config.toml
n_layer = 11
d_model = 160
n_head = 5
n_kv_head = 5
head_dim = 32
d_mlp = 512
vocab_size = 2048
activation = "silu"
norm = "layernorm"
norm_place = "pre"
norm_eps = 1e-05
positions = "rope"
rope_base = 100000.0
rope_fraction = 1.0
qk_norm = false
attn_scale = 0.177
bias = "all"
tie_embeddings = true
parallel_block = false
init = "normal"
init_std_qkv = 0.0214
init_std_o = 0.00456
init_std_up = 0.0214
init_std_down = 0.00456
optimizer = "muon_variant"
lr = 0.00575
lr_mult_qkv = 0.7
lr_mult_o = 4.0
beta1 = 0.93
lr_head = 0.00363
grad_clip = 0.5
warmup_steps = 200
schedule = "wsd"
decay_fraction = 0.875
decay_shape = "linear"
final_lr_fraction = 0.0
batch_tokens = [8192, 16384, 32768]
seq_len = 256
doc_mask = true
train_tokens = 112900000
steps = 6344
dataset = "wikipedia_en"
MLP neurons of a small language model. Each row is named by its layer, matrix (up: input weights) and neuron, and shows model dimensions 0-127. Each number is 128 + 24 x the weight over its row's rms, rounded and kept within 0 to 255.
After each neuron's rows, "fires on" lists the tokens most often at its 100 highest values on Wikipedia text that the model never trained on.

L4.up333 [107  91 169  95 169 158 167 161 159 129  97 135 108 104 172 132 168 137 151 128 151  78 111 104 146 135 144 127  99 130 143 102 161 121 126 135 161 135 140 136 103 138 118 122 120 147 175 132 134 128 127 104 160 137 172 142 169 101  80 132 164 147 170 139 116 137 134 141 163 131 163 102  94 142 119 128 126 105 105 132 123 132 157 111 124 135  85 111  82 101 114 112 135 114 121 123 157 134  85 149 107 131 141 122 121 127 115 137 101  97 145 124 130 119 156 126 139 137  99 153  80 147  90  96 101  96 145 111]
fires on: "r", "ir", " Car", ".", "er", "ar"

L4.up169 [ 84  79 130 193 111 121  96 137 133 112 145 132 123 121  80 125  88 105  89 107 118 180 134 118 171 139 127 122 101  96 110 125 118 130 126 133 151  93 128  81 139 158 132 130 155 127 110 141 124 129 153 143 163 141 108 121 122 149 129 124 112 126  91 118 127 151 166 136 111 156 124 169 140 129 153 135 127 120  76 105 158 146 159 136 124 135 119 129 173 162  91 147  97 157 110 141 119 134 150 159 111 128 141 113 137 116 115 148 120 120  64 122 126  76 141 121 126 159  92 106 121 119 153  78 178 122 175 125]
fires on: "ion", "ation", "x", "tion", "ment", "cy"

L5.up87 [114 121 159 128 149 158 115 163 136 110 194 118 107  90 156 115 143 144 122 114 120 108 115  82 107  90 130 108 120 154  79 145 130 133  87 154 102 130 131 141 148 134 190  98 143 141 129 109 112 121 130 132 127 179 130 144 124 130  96 124 168 153 139 106  73 165 111  93  83 112 124 115 126 149 108 117 144 107 133 149  99 111  93 118 133 108 174 106 101 137 179 174 121 136  86 181 163 137 130 140 113 133 147 156 126  70 120 128 126 139 123 120 104 121 118 121 129 139 134 121  96 120 112 154 110 118 127 142]
fires on: "n", " an", "ar", "au", " of", " for"

L5.up511 [122 108 143 128 149 172 109 149 131 114 133  80 168 141 117 132 139 126  84  93 137  98 107 137 117 125 176 123 135 151 103 125 165 116 115 164 127 131 118 115  81 158 111 103 110 123 156 105 131 145  63 110 119 127 114 128 144 117 117 149  92 127 103 143 102 183 148 100 130 139  84 116 146 164 123 121 110 126  80 133 114 105 124 160 131 124 113 154 148 127 114  96 125 146 123 168 167  64 124 104  99 127 129 161 138 124  73 110 132 184 153  99 144 119 154 108 120 141 142 107 128 139 157 135 144 133 107 125]
fires on: ".", "an"

L5.up288 [121 122 172 181 100  86  99 131 121 128 140 113 135 100 179 150 106 163 136 148 121 105  83 129 169 120  92 139 133  95 103 152  70 111 152 126 121  89 128 145 137 180 153 117 162 160 126 108 137 163 117 144 117  91 141 109 107 131 109  58 176 132 106 175 135 124 132  99 165 174 143 107 161 135  95 146 155 129  99 136  94 116 122 126 178 113 125 131 117 132 152 148 131 115 117 135 106 133 116 106 152 143 101 173 147 114 108 143 175 102  98 116 117 126 158 151 139 113 156 114 153 105 155 139 102 147 132 111]
fires on: "re", "ol", "le", "e", "tra", "ho"

L4.up256 [125 141 127 106 136 189 146 139 123 128  81  90  72 120 133 141 142  65  95 115 103 144 138 135 112 139 161 126 145 162 125 127 110 108 114 188 125 127 123 126 114  83 133 105 142 139 167  86 176 149 134 140  98 152 111 117  96 121 117 144 170 139 135  90 123 100 138 109  97 133 153 148 120 125  97 139 144 101 129 139 162  96 116 122 143 131 130 101 137 166 170 120 123 154 121 127 140 118 118 144  98 141 133 126 148 133  74 126 157 164 108 151 110  70 144 142 100 138 149 162 121 123 141 158 128  82 159 101]
fires on: "u", " following", "au", " of", " early"

L2.up299 [126 123 127 146  92 118 123 104 159 123 102 137 109 148 131 126 144 169 151 135 146 111 104 127 125  68 185 150  96  83 100 146 160 118 147 153 149 114 149 110 127 140 114 121 112 135 107 120  82 146  98 131 146 105  99 154 122 150 158 152 188 154 110 116 112 125 122 116 103 116 135 117 136 122 138 168 161 136 110 159  97 122 124 103 106 120  81  95 125 131 126 119 156 121 139 124 116 115 159 110 190 136 143 112 136 123 184 127 150 107 167 105 120 134 133 132  96 158 138 171  98 129 153  78 115  98 162 118]
fires on: "it", "a", "er", "op", "t"

L4.up164 [128  90 154 137 144 125 141 170 104 117 122 118 116 113  86 115 120 146 123 159 132 121 123 171 145  98 131 153 103 101 158 123 138 132 174 148 135 103 128 123 133 185  97 126 126 157 108  88 114 132 135 183 135 141 127 103 123 127 137 104 159 162 113 127 146 130 111 149 117  90 169 132 145 126 115 142 160 155 136 152 146 124 144 163 120  78 112 114 134 140 130 154 109 160 103 141 101 134 129 151 146 140 164 112 141 153 115  83 114 128 134 133 151 141 174 139  82 104 156 134 114  81  90  95 142 114 101 145]
fires on: " under", "re", "ve", "a", "'", "er"

L2.up291 [118 174 119 120 147 134 125 121 124  98  90 120  83 114  99 157 116 114 146 141 165 120 155 139  72 136 151 153 101 149 126 132 144 147 147 165 136 106 151 101 170  91 136 142 139 157 146 102 120 145 150 115 127  97 151 146 132 127 136 142  85  87 101 143 125 106 137  94 115 109 125 127 158 136 159 126 169 164 122 122 128 103 144 133 159 100  86 156 130 157 122 145 122 126 170 135  95 155 157 158 142 146 107 145 122 109  76  97 121 110  67 108  93 128 105 106 124 122 137 145 119 145 137 133 130  94 132  95]
fires on: "ner", "ction", "na", "fa"

L7.up139 [150  94 148 128 172 112 142 152 181 100  98  78 115 139 110 148 176 128 157 139 124 128 121 147 134 142 138 106 114 133 137 139  94 100 115 147  82 109 129 125 132 147 101 108 178 167 114 125 113 102 107 140 113 152 133 107 140 144  96 138 124 120 165 107 120 219 151 121  96 129 118  81 102 107 146 145 121 132 111 134 134 103 130 158 116 142 106 101 139 139 127  88 108 128 163 122 152  89 109 106  91 112 142 127 127 137 127 129 132 109 135 139 161  68 150 158 110 133  97 200 143 110 134 161 139  95 126 106]
fires on: ".", "′"

L7.up207 [158  92 134 126 179 166 148 130 117 138 146 136 115 143 128 118 143 171 157 146 117 106  68 130 172 143 133 121 118 130 147 116 108 134 142  97 188  99 137 119 132 100 136 148 109  93 128 104 101 143 180 169 103 171 121 154 114 100 129 116 156 152 112 113 176  58 104 122 124 122  95 146 137 124 128 122 142 145 112  99 119  96 139 126 127 103  83 120 108  67 101 153  93 144  75 161 108 132 127 151 120 149 149 130 121 181 138 144 143 155  99 115 115 125 148 126 152 126 110 132 127  95 157 121  79 137 126  99]
fires on: "re", "ve", "ed", "n", "ze"

L4.up433 [ 71 127 116 127 180 115 173 116 124  89 116  91 149 100 130 115 134 154 134 110 130 128 153 140 105  80 123 153 141 123 127 113 130 131 133 137 172 133 136 162 174 115  71 155 142 106 120 146 118 110 198  69 158  99 122 115 130 156 106 136 123 118 136 139 102 102 166 113 140 138 120 126 141 110 116 131 153  85  85 134 155 105 105 117 133 177 151 107 107 149 118 137 148 151 174 116 112 107 151 106 107 172 128 124 156  79 107 148 110 154 115 155 110 137 126 109 136  76 128 150 151 113 140 107 151 135 140 132]
fires on: "i", "ur", "ia", "er", "y", "\n"

L5.up376 [156 114 100 138 106 136 105  95 134 112  85 115 144 129 145  91 113 105 161 158 116 149 170 136 137 102 133 142  97 155 147 131  88 145  76 162 101 114 137 123 129  83 121 105 141 114  99 160 116 146  91 132 111  97 146 147 103 145 156 164  92 178 143 142 192 155 128 134 156 137 130 140 130 118 155  90 104 139 120 141 140  91 106 112 133 170  88 142 138  95 125 131 108 100 161 118 142  59 160 133 128 161 114 112 147  91 122 112 126 120 125 153 119 115 151 133 143 129 145 125 121 182 136 126 135  99  84 111]
fires on: "s", "go", "w", "tt", "co", "."

L7.up408 [168  97 129 144 144 151 148 141 161 115 116 117 105 120 154 124 100 143 137 124 114  79 151 103 145 125 106 180 107 130 158  71  80 112 138 123 141 135 105 105 126 119  83 110 122 164 137 101 173 102 101 142 125 161 101 137 167  94 111 127 116 174 103 143 145 145 115 122 159 135 172 130 155 138 100 139  99 118 109  95 140 122 159 158 140 166 179 118 102 138 164 127  92 131 141 143 126 108  98 117 134 113 122 117 125 122 130 130 142 182 117 150 112  96 135 170 139 100 164 165 147 112 162 125 126  97  89 127]
fires on: " the", "The", "the", "th", "es"

L4.up65 [123 121 133 136 104 144 154 112 114 156 161 146 112  87 142 129 157 124 119 124 121 118 103 149 149 141 147 119 100 133 142 133 141 112 143 169 116 140 111 100 132 113 107 183  79 164  90 138 150  91 150 122 160 141  99 164 117 125 119 164 133 186 160 155 130 134 119 121 119 129 124 120  90 162 122 122  98 124  89 193 158  99 101 114  93 109 145 150 117 142 149 110  85 107 142 138 104  93  90 158 114 110 176 121 119 148 107 126 168 118 146  93 116 142 167 113 100 166 127 150 135 127 153 137 151 112 153  87]
fires on: "ic", " Pat", "at", "th", "t", "00"

L2.up273 [141  92  98 136 120 101 131 107 131 133 175 122 148  98  88 124 111 129 110 167 129 149  96 142 106 142 126 114 100 116 146 125 182  99  87 159 122 117 134 155 118 117 133  87 125 130 108 113  95 125 119 121 155 119 126 144  95  96 133 111 153 116 133 121 152 114 136 111 183 138 149 136 105 157  99 134 115 155  92  99 195 101 106 132 155 126  93 146 155 165  76 156 157 150 166 151 122 131 172 153 146 102 107 147 109 137 112  89 127 127 109 126 131  96 133 103  94 142 120 157  72 163 171  78 157 124 147 146]
fires on: "ction", "ment", "equ", " qu", "ation"

L4.up313 [145  79 158 137 143 111 138 154 127 181 164 100 156 117  94  76 104 142 163 158 142 133  93 149 156 113 172 138 136 135 156 103 139 119 130 153  94 139 100 123 169  87 153 117 176  87  86  70  70 118 144 127 140 167 167  93 128 111 133 150 127 130  96  90 112 134 115 137 129 131 149 125 110 120 117 150 137 182  95 121 185 105 124 131 144 135 161 114 111  79 106 119 132 102 156 156 119 117 105 127 129 123 138 136 130 117 102 140 116 120  96 168 119 106  89 145 153 168 105 124 143 123 126 117  83 135 149 104]
fires on: "C", "E", "B", "P", "D"

L5.up371 [156  99 151 134 159 132 136  93 164  87 130  95 119 146 135 147 155 125 144  93 126 127 114 139 131 102 145 129 117 126  83  94 126 125 137 105  89 162 137 134 176 124 134 110 165 138 102 139 129 183 168  65 130 142 152 182 154 150 110 113 141 121 127 115  91 177 155 120 159 129 115 119 113 152 142 168 161 133 134 175 118  40 129 174 126 141 111 119  79 139 126 137 102 121 155 112 135  90 165  78 148 136 112  98 125 116 130  79 131 146 125 148 135 127 162  89 121 135 128 132 145 132 137 108 149 101 118  89]
fires on: ".", "er", "ro"

L7.up370 [164 165 142 133 135 121 120 141  98 106  82 114 172 163 119 142  98 131 100 147 118 177 118 141 133 132 157 143 116 134 112 136 113  63  96 167 136 147 104 106 145 150 136 144 144 134 147  92 180 163 135 135 131 115 115 155 130 116  94 154 143 154  96 119 179 125 101 161 130 117 150  99 106 194 131 138 167 127 134 124 161 110 104 119 112 153 137 102 155 155 134 117 115 163 123  79 108 114 141 142 125 120 129 158 107 131 124 122 115 123  97 141 160 120 141 142  98 113 126 140  89 123 136 118 115 133 120 122]
fires on: "iv", "e", " first", " Party", " 2022", " 2002"

L2.up141 [ 91 151 159 126 108 120 101  95 154 131 143 134 130  97 152 166 139 106 143 142 123 161 147 186  77 133 121 111 149 149 137  97 146  87 160 123 118 147 123 142 129 128 127 160 141 123  93 105 108 149 119 112 140 140 124 160 116 124 148 103 100 132 126 158 120 150 125 108 102 132  99  95 133 157 100 188 177  90 149 160 112 126 102 104  81  99 142 155 160 116 130 123  85 129 153 147 120  92 156 124 127 137 135 170 132 118 115 115 146 143 121  85 143 147 160 107 129 160 161 169 142  99 112 128 119 175 143  91]
fires on: "s", "t", "l"

L4.up474 [138 137 156 124 123  80 176 162 136 140 104  82 155 143 112 160 154 139 142 140 110 143 123 146 128 136 112 139  98 122 103 120 122 100 167 147 131  83 114 133 156  96 115 118 105 105 119 101  89 154 134 141 126 158 140 105 114 112 141 103 151 121 125 146 105  90 118 104 121 122  78 155 171 156 108 153 148 117 142 106 123  95  90 145 116  92 152 157 125 136 125 140 132 102 105 121 129 141 166 172 173 129 104 149 133 140 114 168 129 121  99 144 110 136 105 126 131  69 170 126 133 110 117 111 134 170 100 141]
fires on: " been", "t", "re", "y", " re", "e"

L5.up138 [105  89 114 154 141 106 174 140 127 124 104 116 130 127 116 115 151 155  97 137 122 123 121 142 123 144 133 137 102 132 128 112 126 116  81 110 123 138 145 128 156 125  62 113 127 115  77 132 109 115  89 108 112  94  89 123 100 120 129 143 120 148 108 151 147 173  99 150 130 164 104 145 116 112 166 126  90  99 175 115 161  91 129 149 111 126 115 168 135 105 104 149 112 135 137 148 126  61 113 121 101 134 146 131 110 182 110 131 152 135 125 145 149 186 159 147 135 151 150 146 146 105 132 164 136 105 127 122]
fires on: "'", ".", ":", "ly", " of", ","